config = dict(
    hidden_act='gelu',
    qk_norm=False,
    tie_word_embeddings=True,
    parallel_block=False,
    optimizer='muon_variant',
    decay_shape='linear',
)
MLP neurons of a small language model. Each row is named by its layer, matrix (up: input weights) and neuron, and shows model dimensions 48-143. Each number is 500 + 40 x the weight over its row's rms, rounded and kept within 0 to 999. Numbers have three digits each.
After each neuron's rows, "fires on" lists the tokens most often at its 100 highest values on Wikipedia text that the model never trained on. A number after a token or word is its count.

L6.up881:492511497458580524535516508532566490450601494431448469483501459466474569525529546507509454515500485496507524538530506542508469432495526504537457521590500468541510499501568510495526526475508536455541536437443514484490459481537497467476446470587559541509498469495435459488519545463527454456
fires on: "in " 17, "of " 16, "ity " 11, "er " 6, "age " 5, ": " 5

L6.up819:464474523466548494529517497541456476532472468475531543520474470498501502540460533503515554547486462479538526481516520530469488492516480515559520529486503419460538583538537455501509442431494463447423543454485435480492476506557492453544494551578474476490492550443592471477489482492461413522
fires on: "or" 48, "ing " 13, "or " 5, "s " 5

L8.up414:530535568503466471521514394472560446548530541503458496519596465465465547514605485467533486537525447475512474485523525477629467500474493440529497441472511534478459530493517501491519497485511441521569533463530512501550416458471528417429520504467513504575496479457446578479497509473516513421
fires on: "ut" 14, "le" 9, "u" 9, "per" 7, "ach" 6, "inc" 6

L3.up563:486505518466526508494413489537546560458513474523522493504401537511501502507487555493473455534507444474469516508535438452500542543453463533463506497431556491476496545593489501519540518469539513535429532497509463433521546466566561537488454507481463531514415496509498515462443538552493599438
fires on: "ex" 43, "ap" 12, "w" 9, ": " 4, "G" 4

L7.up364:520524511471560458529516436427552419487517487444482434466476528482490474532424500550482458582469536474455495500559473565506505495506425402506500464492458477485493501503466515488602560519564502530512565567499474462515519529430574448585409446511437498555443552512533417463511486465555500478
fires on: "ex" 30, "er " 8, "ally " 7, "om" 7, "ly " 6, "el" 6

L9.up426:423541550558504494522582483516471477518478506416507553490466524516469458500475659485503545533551499476548528565461449482515599454518486537528497562487446503498532505481426476539461428484500477455526471528545497470515518497535461480465469567460538435412496574474496513465470517500484494537
fires on: "ard" 14, "ic" 11, "of " 9, "fer" 9, "ot" 8

L8.up176:520485503484506495458477468435519514483511491519530484521559441471512451479434443465525509446479536393499566456427491436516517504512471516477482470487522423457480478523493442537531482529565438500505530474469477457502491484546526494474492485534494508488563463451506498526442467527515436561
fires on: "em" 31, "ing " 17, "ed " 15, "an" 8, "s " 5, "ear " 4

L3.up447:520471534509540531379518502495555479513554499454454487515486558468458422533435449492549582507516394458498425523532509464489435456486522497489520580487453499473505519373533521508480601458482421541496532548428494570490536529555506542512494491483456537525462511475540534489507496545473472533
fires on: "- " 35, "; " 18, ") " 8, "| " 7, " " 5, "3 " 4

L6.up423:507480512430482452439533432480441558530459497468508482437528467450491494533579441520503568525469494518463480511501511507462516472506500526526535539517488492474513499557528450448549535538489469473530486521455412495519502423486466533502488454552534535513530568510503441544522483453480464536
fires on: "ri" 17, "ur" 13, "li" 7, "of " 7, "18" 6

L7.up541:466526536516488469563509460464545424500543511578527540490515573446494515511471476501548480566478508563514532553534402469558521467443532496586456541419536437504537562420470509495491483487535549486522484465483530489497557491534470462468420447543470523501559573482518581548542507460479546496
fires on: "c" 18, "am" 13, "x" 10, "anc" 8, "l" 7

L3.up300:492468576500481494563456505507502555450489493556513513495566470529501519476475481508560540478565600442478492604458500518607497422394447546456481471459511497452526468431467553523495430444578476481454522455470454517445474502555468578463518494519528556496489490533531472495531579517498451526
fires on: "s " 59, "op" 32, "op " 5

L4.up481:502506545449437501548552472423495536577519495488505511515526494528475517456506488508555477424453550550558458501532584455532507384513502512530538518539565524449522616486497530538514507460522516516497480453509522522485506589489508517420442468509495553526499424479583473492493493433509509559
fires on: "oo" 15, "ue " 9, "ed " 9, "land " 8, "one " 8, "ack " 8

L3.up691:545542498521534481408482442474567478530490591485499560374541469501454468518530482497553469388589507493507458508544505512537512514532582432495391523487516522517490523452472448536568567490542437551535527457456553396445497484446502519463495468563577543472514496503518462470504468531491559483
fires on: "ag" 32, "bl" 20, "te" 13, "Te" 5, "Bl" 4, "ak" 4

L6.up545:506486442540546447598499444490535499439538505484510460511474540526504590528461512492455532532480523497425521512475513455551485440507596522513558459452444466523530533490514487484567504450498529510498505451529494611533425505548542488541442506503541400468495503485445446520434492501485499525
fires on: "ant " 15, "ed " 13, "of " 9, "al " 8, "ate " 8, "ated " 6

L11.up134:481503513481511566487449486471492511513549463475429482463537479501520588487511519518487532483498552478407445439514565546520577523573452525557439532470484443522504542507494396473489517537468557500439492442523487412580500452453546498500461524515532518498525442535503467533572531530489492480
fires on: "re" 34, "er" 6, "A" 5, "5" 5, "T" 4

L6.up803:588458489430535573491416488473538604558490520486597445569491494501443535516554507499531510549486435535546500593511455476560519453460480542433480497549510457448428519490463559445511489520486508404542451463461550517461563502549440549531456427448555540521531564418509468539482505470519498520
fires on: "us" 20, "os" 13, "rem" 12, "ud" 11, "u" 6, "o" 4

L11.up317:465484529469552464508545489502526473493464458455423567505479448524500495498537473468534419477461494549471430437488545464541466541536475484477548519460527560508500443470413440589506522464517502466468487522543540536488473488463536520546498447444574493541490535491554554461469549479549457459
fires on: "1" 21, "of" 16, "Af" 16, "f" 9, "if" 7, "el" 5

L9.up238:544525563542572468501469493477543522484481465576524491547488515528499465481503498515494585528441528540435546488399523500533496443492483494475498487499541485534487517498446565466462496494545469519395545451460543433551482485466471439515471567549472520565480516568471500540511591525464507532
fires on: "m" 46, "iv" 25, "M" 8, "ev" 8, "an" 6

L7.up92:483585507475544487515476485389477475452509532500530527505493507515502483394499459552582443490495501461482389453572431523533426526538506531468503495476507554509516527489544497500499502546513457477527540424459453476508499537519543523509542504511508515468512478468510514576490535457465503481
fires on: "min" 46, "in" 46

L3.up683:570536611470482493460498393518502541516470482543553514547519477478540534448502430545455495473549524442481388525559514502524471407470463471473502500407482501524483534467507527517483470484471513453467527522449499430520542489505511534467522486526490426500477476443506490500533491498488524572
fires on: "an" 30, "ad" 25, "e " 8, "as" 6, "z" 5, "s " 5

L9.up889:510563508498412462499524503480519572493412501518583471496514595426521542527519469461478496473474451472528512554514512491557545479473457459440547546386474503507454471479560585512477440462501549479465507491514539509534493501520430464521540488562477511475502518515532491449445514444549530443
fires on: "the " 18, "of " 13, "ing " 9, "j" 9, "ew " 6, "h" 6

L9.up595:435464494522454472503471454551513483461514462476464536442508558493491488475466488542446447500509565503546500483510452443487550453482503512531447441522530483521491534553506466482483434484478489558528498484496567574451558547480518514455457566511421522595475475483559541560525471506487515503
fires on: "ig" 13, "tr" 10, "h" 10, "n" 10, "man" 9, "ap" 6

L3.up379:468509487438567495477476473421508495557473462540523504429441541478554531476468486463539530535492555543482518416562487481483440535489480521546545427535531560502521468493599472514486525500499449510479521453495482390446558573554546532576501492476525466418472552526489537526549453455483489532
fires on: "min" 56, "mat" 26, "in" 14

L7.up716:553571527453466541481521496534516517570539457578453522497479505555478518489493473475502457511553552452529501487507495439474489471500472495565478499468462515517505552514475534492530496454528497513482475510508500525487505515513536465497463471569589485469581529437547585497460482511548443535
fires on: "it" 19, "id" 15, "od" 14, "ast" 12, ". " 7, "th " 7

L7.up401:517505496440519538527492481527496495554480561502495518579418492503491542519482480475500552550452460577510550533534434442555498526536498490476450499524503513434400500484538511461438438537463517556511494484539487516546492459482505524490474551500471422437501411607524491539472492496525514482
fires on: "n" 25, "z" 16, "r" 15, "l" 9, "m" 7, "st" 6

L7.up779:519435530513492450503500465528505561425522393541509512495531520440491513434522515505528442528536496521447552508574454493424459495558528514512583460544560497501538493520419493473497542504542490438472473524465485502468522507523525495476502526489504536495526538455493474526445437514432450498
fires on: "spec" 21, "fil" 18, "ser" 15, "fer" 9, "fir" 8, "202" 7

L6.up82:460465593481494423568611488493503496532513524497483491472539476420448522490480509541522531555489453488499536563538467495459464482434470509471483478457517470416505529498480502489565480442570435454521521539402519432508448486491478484421519490480496563516487513484480485476550487477446434453
fires on: "bec" 22, "ers " 8, "s " 7, "ks " 7, "on " 5, "ts " 5

L11.up158:454536482449497435502513435509578456515540493521513571512474476482444478601487555529541486501488462498518547560499515504495552470484460501489417532432480586474545514502514455474523462490537443495494483444487571520508466569518545560476473517505555512446461589479449548475436550528449473483
fires on: "un" 23, "Un" 15, "C" 8, "ag" 8, "an " 5

L9.up325:564495416509548469491521453526507590501474460452489473448469466503424521496544456491509493554431496521508481471454457470510515377464500471483491525487564536475556517582505530500485509517491547483501541507509581541528576531472490553505492510499530516466501502456490461577494446489539547466
fires on: "us" 11, "o" 10, "th" 10, "e" 9, "av" 7, "that " 7

L7.up448:527456513562457469528464466467458500460426454498511479488518559466524612558543454529465484491454492482519526508544466471490566429533529530480427469480509508484531575425491461476541473504514517466478519539549488467527442498503474467554557459496453461555510529427519463568476550508510559426
fires on: "of " 21, "ally " 17, "al " 11, "for " 11, "ly " 5

L9.up482:539495477499490524485500448511427521485517574458456542536525551509514464512536562500475411454486513488512458450548460551509490478511575391442525415514563503425533519498540504416485527475483530477471519483511578508557516473471507450524472480511538409405494526507521525506530457457551536489
fires on: "e" 52, "in" 9, "ic" 8, "t" 7, "ing" 4

L7.up251:485481478490441471483443461536503455533486573501545497531487587474496472548521546507504523495524549564500469507571426484520512473495462576561473471511538443494485566500499436463555426564491513485494508485559594534436494506473414482497501491565445499555488438467526574547497432513512491460
fires on: "ar" 26, "h" 10, "ur" 6, "tr" 6, "ure" 6, "ce" 4

L6.up468:529458486483549487501470511478505496550474466545563576555488503506523471516518569513449567493547439502513501533526505468575559491518473486523524544466469494475468524511460530429428429497467473472477512525450505470557437489474458489493463614451544473603551576504495439498425486462513515482
fires on: "ard" 18, "at" 17, "all" 15, "ist" 11, "of " 11, "and" 6

L11.up815:459534525489549475519532479480598492542586495480540546494593553505476483506458551438558568490493510483470468491471551503467578397504501521517496522484530524540547440510527502526485526479529469514434470504590444443531419504517522566518560529431521461473441530461500446450482519528442435500
fires on: "ti" 29, "un" 26, "w" 15, "one " 7, "an " 4

L7.up488:481574545526483530535461504500562493556468473459450453490521531462468529488527472511437547547488532484534488542489503521531529427492491495472490553541461477464524552436548547494557527481496533446510529531542520534415489522498535459600498437500512544502468551524554510442517451552529548482
fires on: "et" 18, "ly " 14, "ally " 12, "s" 9, "ince " 6

L3.up328:441537519479427490473487422422528551438530513471507553534464510528451557422491489430493481515555447457430502545505440531499486536515550490533432530504515507505509585562455512501520471519513458478518524541496506401488478499454450431464467535406431441464467526449485491574527537456530530482
fires on: "ill" 38, "anc" 33, "ann" 21, "all" 6

L6.up353:519512465456464433471505487550491516504558509460514461556508581496495441487526469431520458544508540461517478483458438484458562507559422501460484525489456526473482469438512508378435457477480517526555572535518423503493455513486512493516523654529551464469544459482471545478460502557566540530
fires on: "th " 25, ", " 25, "in " 10, "k" 7, "r" 6, "| " 5

L8.up679:526553530531482449488515453513476465532499592537515565487549448568524408403499493519528546556518521453546438541472553488527485497528475522479476457514465496462488529423497486509466436448486456473473564487405435508474494473515448475440434472519492535589475464460530493469537423527564556482
fires on: "ed " 23, "ing " 16, "er" 11, "t" 11, "and " 7, "s " 5

L6.up527:472442463508514511515531476459498509431496522484516583476465538516530495492583438537433495486476510496529515462490494441557540463500566482524498472564482497513454564502550472458561442508491504519498510427506460476490523553455509536552448534462457484505507582498485545559487551522490481445
fires on: "of " 25, ", " 16, "for " 9, "most " 6, "that " 5

L11.up179:431531462438570529527448529515556425475558486475529536421497521398403519436530487396505509500478480509531524512514486499580529466415498528530464545480495533554490582517521490435549515527481545512510484443490473532421473530473508486491525469499525558530490466437524554475583451444463494498
fires on: "\n" 22, "at " 21, "in " 14, "K" 11, "ated " 6, ": " 5

L11.up126:489485552479451461455535499500465532468581533531492454508521535462454548530517558435490460507512487476503462450479485460505511491523588446567522547457543455539457493525526505544474459515535534541504478518457568520531534538499459457560521529414510478477490506471436515484519447516414487593
fires on: ". " 24, "l" 23, "." 14, "7" 5, "5" 5, "u" 4

L9.up795:562500520529463522480576436482585517594460455496545547501564465460475505522475459464491482452504536483481504539574511499483473544513532453490493432453500609468450534498532553390458521468443436530465502513555511470465491551457496479465496572516582518463489478523491534489494556535453530536
fires on: "ad" 33, "con" 21, "sub" 13, "ev" 7, "v" 5, "fer" 4

L9.up495:472490533501449489391490502495475439536549516513530542475494453461443487463461481437467533481484509529492433565438564463441563410469578430556473481571500531485545568458515574512556489508611543508453535497552452543499536529452518468519542473544445469521499487550452586464426496505464507538
fires on: "an" 39, "es" 11, "et " 5, "ot" 5, "en" 5, "et" 5

L11.up295:504520564529391475476480470441422573563476467518496549462543555471510499468531437478561516524541463410551568469418500566528431534490478514499452430477547562496428486502504571422533550495525505535535571548492538531492516538486530517456442557560472470537460469544488466506516534429461467496
fires on: "li" 31, "st" 22, "en" 18, "i" 7, "j" 7, "em" 6

L4.up76:521506551514459537509532479402435539496531461529518521479525481505505442489498452485465428462458454504500515482503461537523481497502542509540497533495466475442521548496553464539497495592528488504493459496505432457555536604454539566507493421502506563546377544487571425567491484450512510537
fires on: "n" 22, "ubl" 22, "inn" 15, "th" 13, "Y" 7, "em" 6

L7.up96:538465536461506462441467531336497525443456449573529483477531515501471537503437507541549450539510471535483519486485475488490469465521507441514563497476470465446470521524427470482506515540502504460490535518533549497553536516536560523490524506454541441562490550524485498483478435528484524480
fires on: "be" 32, "j" 18, "in" 8, "offic" 7

L9.up406:479450456482521556562495476494523482580473524524470561523574453491516510519494495431499484600513483545471478418543529563545543483545473465510531482506444482521513593462524509468479500542506513521516545440543446476581539514560489482540457472536579552571541470468454486505471500486475494425
fires on: "re" 52, "er" 30, "e" 13

L7.up332:465524524478494516459556499547474487418487532551547428560527498488454558468445439473486484537442492458471522511466526482581481523479510511517573498505425540476481648482497550513504577519512491566534515466472503454483491514472503566458470474502595504506474522462458536405484496500554541464
fires on: "| " 22, "aw" 16, "um" 15, "ri" 13, "comp" 5, "ab" 4

L3.up650:484510483481459491423482490457516503453486432579469518487460503570560449511463459483490496513491514423499540493497445468507526471532581528492470517511528483482428584454486365501509548509551465530527500460511547441478498554506520562432527514574471486541489500495493470465537508508498502558
fires on: "ed " 33, "ist" 11, "ated " 6, "ur" 5, "=" 5, "ati" 5

L4.up270:527476514436476466517479469453424473478486503482493496503534481615436495588454510442431550429445471516492461572525444527519504485531604513500457527507540522545560434463480438462507467458545533514500433515481522502530495500522540492512501480503523497499503565557527428498470486480454517518
fires on: "or " 33, "t " 12, "/" 10, "er " 8, ")" 5

L6.up815:537482475509445512478472538472418546485484484557486419551486502537522487527488575496525498470524515488528490545475461494558468528541519454523541470548496531512493444512499530447486545432453488488460526481521518448497548495534566523593371475517565528429505457467509533501418475505504534496
fires on: "ap" 25, "e" 20, "ent" 9, "fic" 6, "ing" 5, "en" 4

L8.up819:499549509481530469538441494473463541513457509496440461492580519463457464490478530452549506503541472462445497568560473479509483570486502516516563494530483508481598477453562514602505409455524502472479497506531516531484537522576495491410526513456542471510502539475547469497491541465474514546
fires on: "li" 22, "vi" 14, "ot" 12, "or" 5, "op" 5, "tim" 4

L6.up569:435503516417517533565495470492455499469497479527480461544462533509530481494507520443548487512516484493516449440495498463599531491515538469456429489479542475481441462549528536491521486583492518546517451492512418558580488430443488539477477480456525448412597501538506548511510512504423430551
fires on: ". " 35, "n" 15, "l" 13, "h" 11, "c" 8, "t " 8

L6.up659:454444477513480505476408473516446459512513487496417455554525451486546558478490474498544516484548462553503502510531499552462600551571473448559494536521477479405561524517518438490481531513534515489566506487485496519494573440510437452478479519491486501526445503499451499472455476461563561512
fires on: "l" 18, "cri" 16, "er" 16, "all" 8

L4.up57:540444462467506488539479473503523476553449481492488518481490534473472566577427524492442415523504502512396498467470537469507490559494406500485466549540421494495478469505539514521429538545524512555493456425473474494514511482544500462448472578465522550517503524532467481543485537558456521499
fires on: "om" 18, "sid" 12, "b" 11, "am" 7, "of" 5, "an " 4

L6.up240:530547416437514472521490480464531488448459545491521573525529548530489513476462493471530540509467527523529517476468470448479486542511538555507500515509541548501549488471516469486440477490463521465499477548495459465531439573478526443532511560544584414568462416522549464475529456529517558517
fires on: "and " 22, "of " 22, "h" 11, "in " 11, "ut" 6, ", " 5

L4.up149:490476488511540491494544479472533510493548523511523527487501545504501500518476474494481507460443530483580513514493520486529506470521445545489506475500552381518521601495490442517525512580520531597531520515595494478530499555516602491398514452499498558542452462482484410509467440475512492551
fires on: "em" 43, "ed " 31, "de " 6

L4.up105:464490485469462533473452536449528461550413513511513485526518471467482523535485571494491505470428492522501463521530420612540428400522400495517485448449451496456427532471547432497454549528405518447461531511506519559523548488519484480495480469502488473448535493551569537479510485487479533523
fires on: "est " 28, "ing " 9, "Wh" 5, "oo" 5, "ear " 5, " " 5

L7.up828:496428483457486502543477513482510528538554553495567485500513507529516441485479521489510520525478505519504480437487447456503531507520504483499482557389467541509525534459531491488581541485465466575562550532441484537506454584468452435524526529456491517534515499477521502527519521432440478502
fires on: "c" 23, "am" 14, "h" 8, "and " 7

L6.up344:539513427471558508485481500499513508531464560478478528445517570485495503507458519467461497426453508534543472473559429438474485512592469434459411507531527524561527488516516466524541475505491484535455554550523509507460453554519540513498487506519515512520563547562510450489492505427516493528
fires on: "ag" 48, "ak" 15, "ash" 12, "at" 6, "am" 5

L11.up383:456448525435521493511426436470492423475526525463443526464507548514422511420496542510550474465455516485538520440489487545454478482524510493521548480496523462553479511514514432532465538509462489445501500550444527466549477513573414537460500422547534515440478563453479511523478484553438507518
fires on: "O" 17, "ig" 15, "it" 8, "s" 6, "S" 6, "e" 5

L11.up534:534517444494508439494529506536501544541503508526491526485528517501513410540492366547526576491495465469550476487497497484489489609475575550468563469559507498520489469454458545521486430479540534461437499436504482469440490556508481496564513462498484502452464499470423577553526412528524506546
fires on: "D" 41, "el" 11, "al" 8, "ch" 7, "g" 6

L7.up845:517514486507491497409505483511512517531460448504496453573483413456482523505452555437419503450497475538553527430543497513592553476564424523527487446487502497531467576503490519509490535561471464504526557469491488449532505550449515530524496462530548516490446528469466549504457557483497494530
fires on: "t" 18, "p" 12, "o" 10, "ar" 8, "it" 6, "l" 5

L3.up575:538497480430487546501425481525504486453520544466506498512495541571521529551541505519469536491459478490495537502482545494519570576564489471413443422453510521536489470510476490453499538504505547441532501579412508515536473481503495475475472468437540540518483557481547461509445510522493538536
fires on: "av" 26, "has " 13, "he " 13, "ick" 9, "of" 9, "att" 6

L7.up167:456511498491466516510460484445483557517515491480498502537463514491544531515509455527545473476452541512493489461501535579494508546499520500537484588412473499448483497529442426497512565433519543399469464518498514460537491477553473415491520526478507535490547487461471456493399527467516499499
fires on: "z" 23, "l" 17, "all" 11, "v" 6, "ob" 5, "ph" 5

L8.up708:514530497557434567468504526486482510560412457446564492513484559432537514511459525464502471409486479487456578548528493484460505545537555492526472499576526515506467396465483522460505458502552452515464510513521528567480553498526509498405495550529535516554481498534488484461455542554496471455
fires on: "as" 13, "tis" 12, "ti" 12, "en" 11, "v" 9, "ad" 6

L9.up315:457584529467503464531498501493499541559554493513487515560450448456478541457527512485470467517529496502508521540509474459606494452577583562592506464511469444538518503447482485445521503503483489520549520535385510465506581529482447549523443514578481570458529510487514493517451559483485480532
fires on: "ind" 20, "oll" 11, "at" 11, "am" 10, "l" 6, "ar" 4

L9.up608:447446531512555406553494430453476496514480465485564530493513558520468480528475549539522521460465495494515501485441524536525462463440523474517492550509545511496470381502484511382547515570491510513508529555531544524527418539587473505428468561442493478491532516507469480512467479390458529459
fires on: "r" 17, "v" 9, "a" 8, "j" 8, "tr" 6, "ri" 6

L4.up68:509430578469438477510415519479460524536524605531516483512531480513504479554487505526452560485542462417568448480553426479535521445539507483490547511499470542443526578521485522505476500465531502489429526539469415506551476493525462514529513479533502492466480525475535534484501496504495468537
fires on: "ent " 18, "or " 18, "| " 14, "s " 13

L8.up58:509511477504436514438466508452538484508548503565463461544572513543536581529492465558478495529514574463524524546513501481453479549554541535481551437493536535504506534529513517515457501555494508468464516462542525567502518535453478482465471475520511558556445506583502499453443552464496534566
fires on: "or " 16, "-" 16, "and " 13, "al " 13, "the " 9, "ical " 6

L9.up734:520559514517482481419530486470527535546460494562469504505454510539475463530435525481520486518439469476460487484510490534544519539541527412485483509464415441485532406460489495467519488546506449564428498493498426526547484508509463525498437515572505528522468491479511476502574575455545484556
fires on: "Y" 14, "th" 13, "st" 12, "y" 7, "n" 5, "l" 4

L7.up468:568474474449499508479493511431565499393499563511536523502461598458436524427516475453484527532512493490481451532515569456568505571422509470494448533446539511518480454445464565557524517530585504488475483503484508429527517506510523479506559501526584487497494532599519451492453531461510548505
fires on: "H" 47, "h" 43

L8.up517:590496590554525559489505445523553509591540455526431463516500424489498556491499462496464556553441441524521494565450535421592527395488505539520517449530475604473471545554504512530482491501547497481510496548511500551456467496486403424561538498485482515505552475478570573412471421512494449483
fires on: "u" 40, "ot" 18, "un" 6, "le" 5, "ra" 5, "et" 5

L8.up255:491438487460540475487513463425526503455539543515561509469441473527474471482442470527500541518461515472548482486471473508535572526409456552468470544504508561473441491530560549457581559561531547462473537473471531457490465488485504480543461544533529502532556539526545458515517528569495538518
fires on: "s" 44, "h" 12, "H" 10, "m" 9

L4.up798:475477474458510482434488500435497523487549469518452537565555549492494509496496518506497429506463507451571509478466477532475466492528508518539582472480406476494481518512554569461510468527459533454414448462510536484502419583433459480472459500527538479568537486485451532486505484482549471571
fires on: "and " 71, "or " 14, " " 6, ", " 4

L3.up29:536491446433555519424503494453542513490490536542483540513593614515519487462476429586487506468532460549474479487484447466493438490509565548532511394507471429503526519477571518507504538553470522563511463417503509531452509540554523512464524492605476494538517470500470513391492548535490472509
fires on: " " 49, "it " 8, "of " 6, ": " 5, "or " 5

L11.up386:475522493473529488501511495533455518511516427455571485584497452508489480541593484458483401458455503461524512505549531526518544473464445441407553488496503544477480536446505473510418474526549475526507485530529452492496465520515479486466492504576557545449451483525499526632526489468537514401
fires on: "or" 20, "ch" 17, "el" 9, "y" 8, "re" 7

L9.up842:487510483473536451523538520432482513559524524445502509524523459447479459556510419492546518509412480487545534446508470443469509441507531576543474416497483453567494456458457523506509488448469523491511512529498553442535490579490440496567433539531546451516478497456390506559500546472455507546
fires on: "c" 22, "g" 21, "aw" 14, "el" 7, "u" 6, "s " 6

L11.up222:514530595518595481438574483484467555427435454532465577511498413492516539518550448449513521550425497498528557512452513518524459516491532505505570486465528497501425476439470529514420402489502520552458449531475460560476476541477515564561522437512504516515480500490505582469485504499505488480
fires on: "D" 76, "F" 10, "Af" 8

L9.up671:595514469588478582510543529442501536474404479483484482505526499394488457563528490472518528519442450481541518506509538504510508533454571454517525483444522489505487448468542505444499450496481486532489500550466472462542435575492518554572452548469424467524505559564435481560502559478491561546
fires on: "rec" 22, "c" 11, "aw" 9, "li" 7, "ear" 6

L6.up546:509500498564507488507533477505484527573409539458508490529473494470480507445466514489491413480461522547467438526538531505513451492550458516503511441443479485521484514498555454492447539565459531440514515459571516547489479541468490475481486546538440524520539522542534527470461531555478495453
fires on: "ing " 36, "ite " 6, "est " 6, "with " 5, "–" 4

L6.up180:488513495533472515521559485462531553481538438544444509548552511506476504557497444483540545488455522520496532485464449385480492495557580499536523547487503535501495503491546492507505457478489432527482470520443503502483502493468486511498469573606537450536516501462389500491425433444596513527
fires on: "and " 39, "-" 15, "s " 10, ", " 8, "| " 5

L6.up613:547487593424478499381534492525494501477460538495452498521558465437490533472506529462543579542464449486472494517524475453470520517501611526494549480437490492476498620430609569449486460523495483570564454503500507517505507501475492522542463479519493578484576514504507547471501554502493512554
fires on: "| " 88, "the " 5

L11.up485:452479538551447469521517446483467640496532472452499539508401524610477488527462512446512454496420498461483495490399546552487530530472491519523458471535529514602483467545480487536539491493488452463559568586532535572477499511525534504493470476498462485519505525529486522500469493461526504483
fires on: "J" 43, "j" 37, "ri" 6

L6.up877:530519521473513517500500503545527542503508536621458517520533460566487481532581590555436444462485493466484548517435447461460474485489547492453481530490476513502483493530525562483515488404439445528504515517526498534487500455430458459482550458515541510533551532497460576467528444535513484534
fires on: "tion" 22, "od" 19, "it" 10, "ound" 9, "ent" 6, "ivers" 4

L4.up54:522465477543549464488509534490431532514557475450589484468539549465522588499430477501534538562486489472505521498543590508519517500488533525499453518474473458500577468545474486471508433494500490477501468452470466593479525454522502548502418484566528511514494483566451536453476500501427447538
fires on: "on" 30, "of " 15, "u" 6, "ed " 6, "ous " 6

L7.up469:581442446473472548481553532524504537507467531483502477493535455537427513538498453439500489533532473508509515492519590477561524530495538477590523534495474526465448516506528524497522534555501498558494436519483381462555510487498545421528452445524457504507495465530493454499427542563417505450
fires on: "e" 55, "Re" 17, "re" 11, "ing " 4

L7.up757:527559494533563478516524544404524521412556530575452566444568474494486498497515552485569507583466482475501504480486525483498575556440491514465500526491474437466531507487484551424507504525486457488561499510568428490551516568542513461520522502455560451491524595505451483525523423538493493484
fires on: "un" 29, "in" 15, "and " 10

L8.up194:484519532428491507592585508545515479601531449520488555554496542497486458521536507437540503493423492547354522548525476534535526563463517506527396484531522502459543545596526493509512533552494525437510494451507544484512506512577510442437467561501493431471481452479494476478490541428488524536
fires on: "to " 16, "an " 14, "that " 10, "ay " 6, "ally " 5, "ing " 5

L6.up130:470517547530446545431441476477489539531538458465440475534418501555505490446509524497456508564509501494490445546457459470561569419474522502531444470471504511536505538431511526548521481468565454512487520446477423461519502556512530498469546496554504433545447557490497480508434440473479480530
fires on: "en" 14, "in" 14, "r" 10, "enc" 7, "z" 6, "es" 5

L7.up139:518563512515442422520469439455531511532478514534501524496497587457485491537506512468541463592556523462425453487466470472523433472515575529471454545480552526511510499517495494514478502515483496555539493393494463507533567458498520537462509463483557446509466460475410504536477480484467468591
fires on: ". " 36, "." 21, "ir " 5, "c" 5, "id " 5

L9.up284:483547484448457532473493484528543484515508495500568504551517466562470464539475506545514442408523563551477549589479540492536576526508561517490489544482450437501543420516438534492506503479497585475457567475489449537497498484436500551493518529564499553467450507454538612510501498515528465492
fires on: "th" 21, "aph" 19, "l" 10, "s" 8, "all" 7, "et" 6

L3.up605:522436435477548550421541496410513494501469540462439486589514447462504532534483489405509476515515422554459519503424492480485505496545516540543533489477491494538506649491483499469514545500475542602463545435527455529511499529440504526470496547496518507490477471443509596481486537533420521490
fires on: "| " 31, "\"" 23, "B" 11, "°" 10

L7.up567:543489526525479501434540494480531488574524553468514437541454496442460493516453591515458525498447502446498466479471525478555485562468551453500551544434483473538548549491587512500536544493520507490504480430457425488534432485503524493496498469512455449529527486458478530473447545555517487554
fires on: "l " 29, "| " 25, "–" 7, "inc" 4

L7.up846:546482413404532491484519369504415434517555444542511502463517505509520450559516476430536475491490498451548486453564486499564516495559556527440530446475558448570522506521517520501555501538504556546441541469494497502507471489569560546494516488502571545473465505540503439519556457469423526496
fires on: "ed " 15, "po" 10, "ri" 10, "t " 9, "cri" 6

L8.up274:512492469495561450443500507500478528425490546541508494583465564504518493478520528586551467467477468494447516472483459539553483454450559450551532568503476470463404439462565509398502514527478523495488570545524462558488485452495484527443479546513589553458505457415427399520529505475541441527
fires on: "e" 25, "n" 12, "ch" 10, "l" 8

L3.up365:529489572513424534562494508523477505503494518474469440498500479571517479491466528421513541445451505478530511521466481540489401486508503503483429598473507537540469527482508498494488521535515591487503481545459517441476522517447494433522551485479534501538551509462517487482459450473521528487
fires on: "er " 33, "or " 12, "s " 9, "all" 8, "e " 5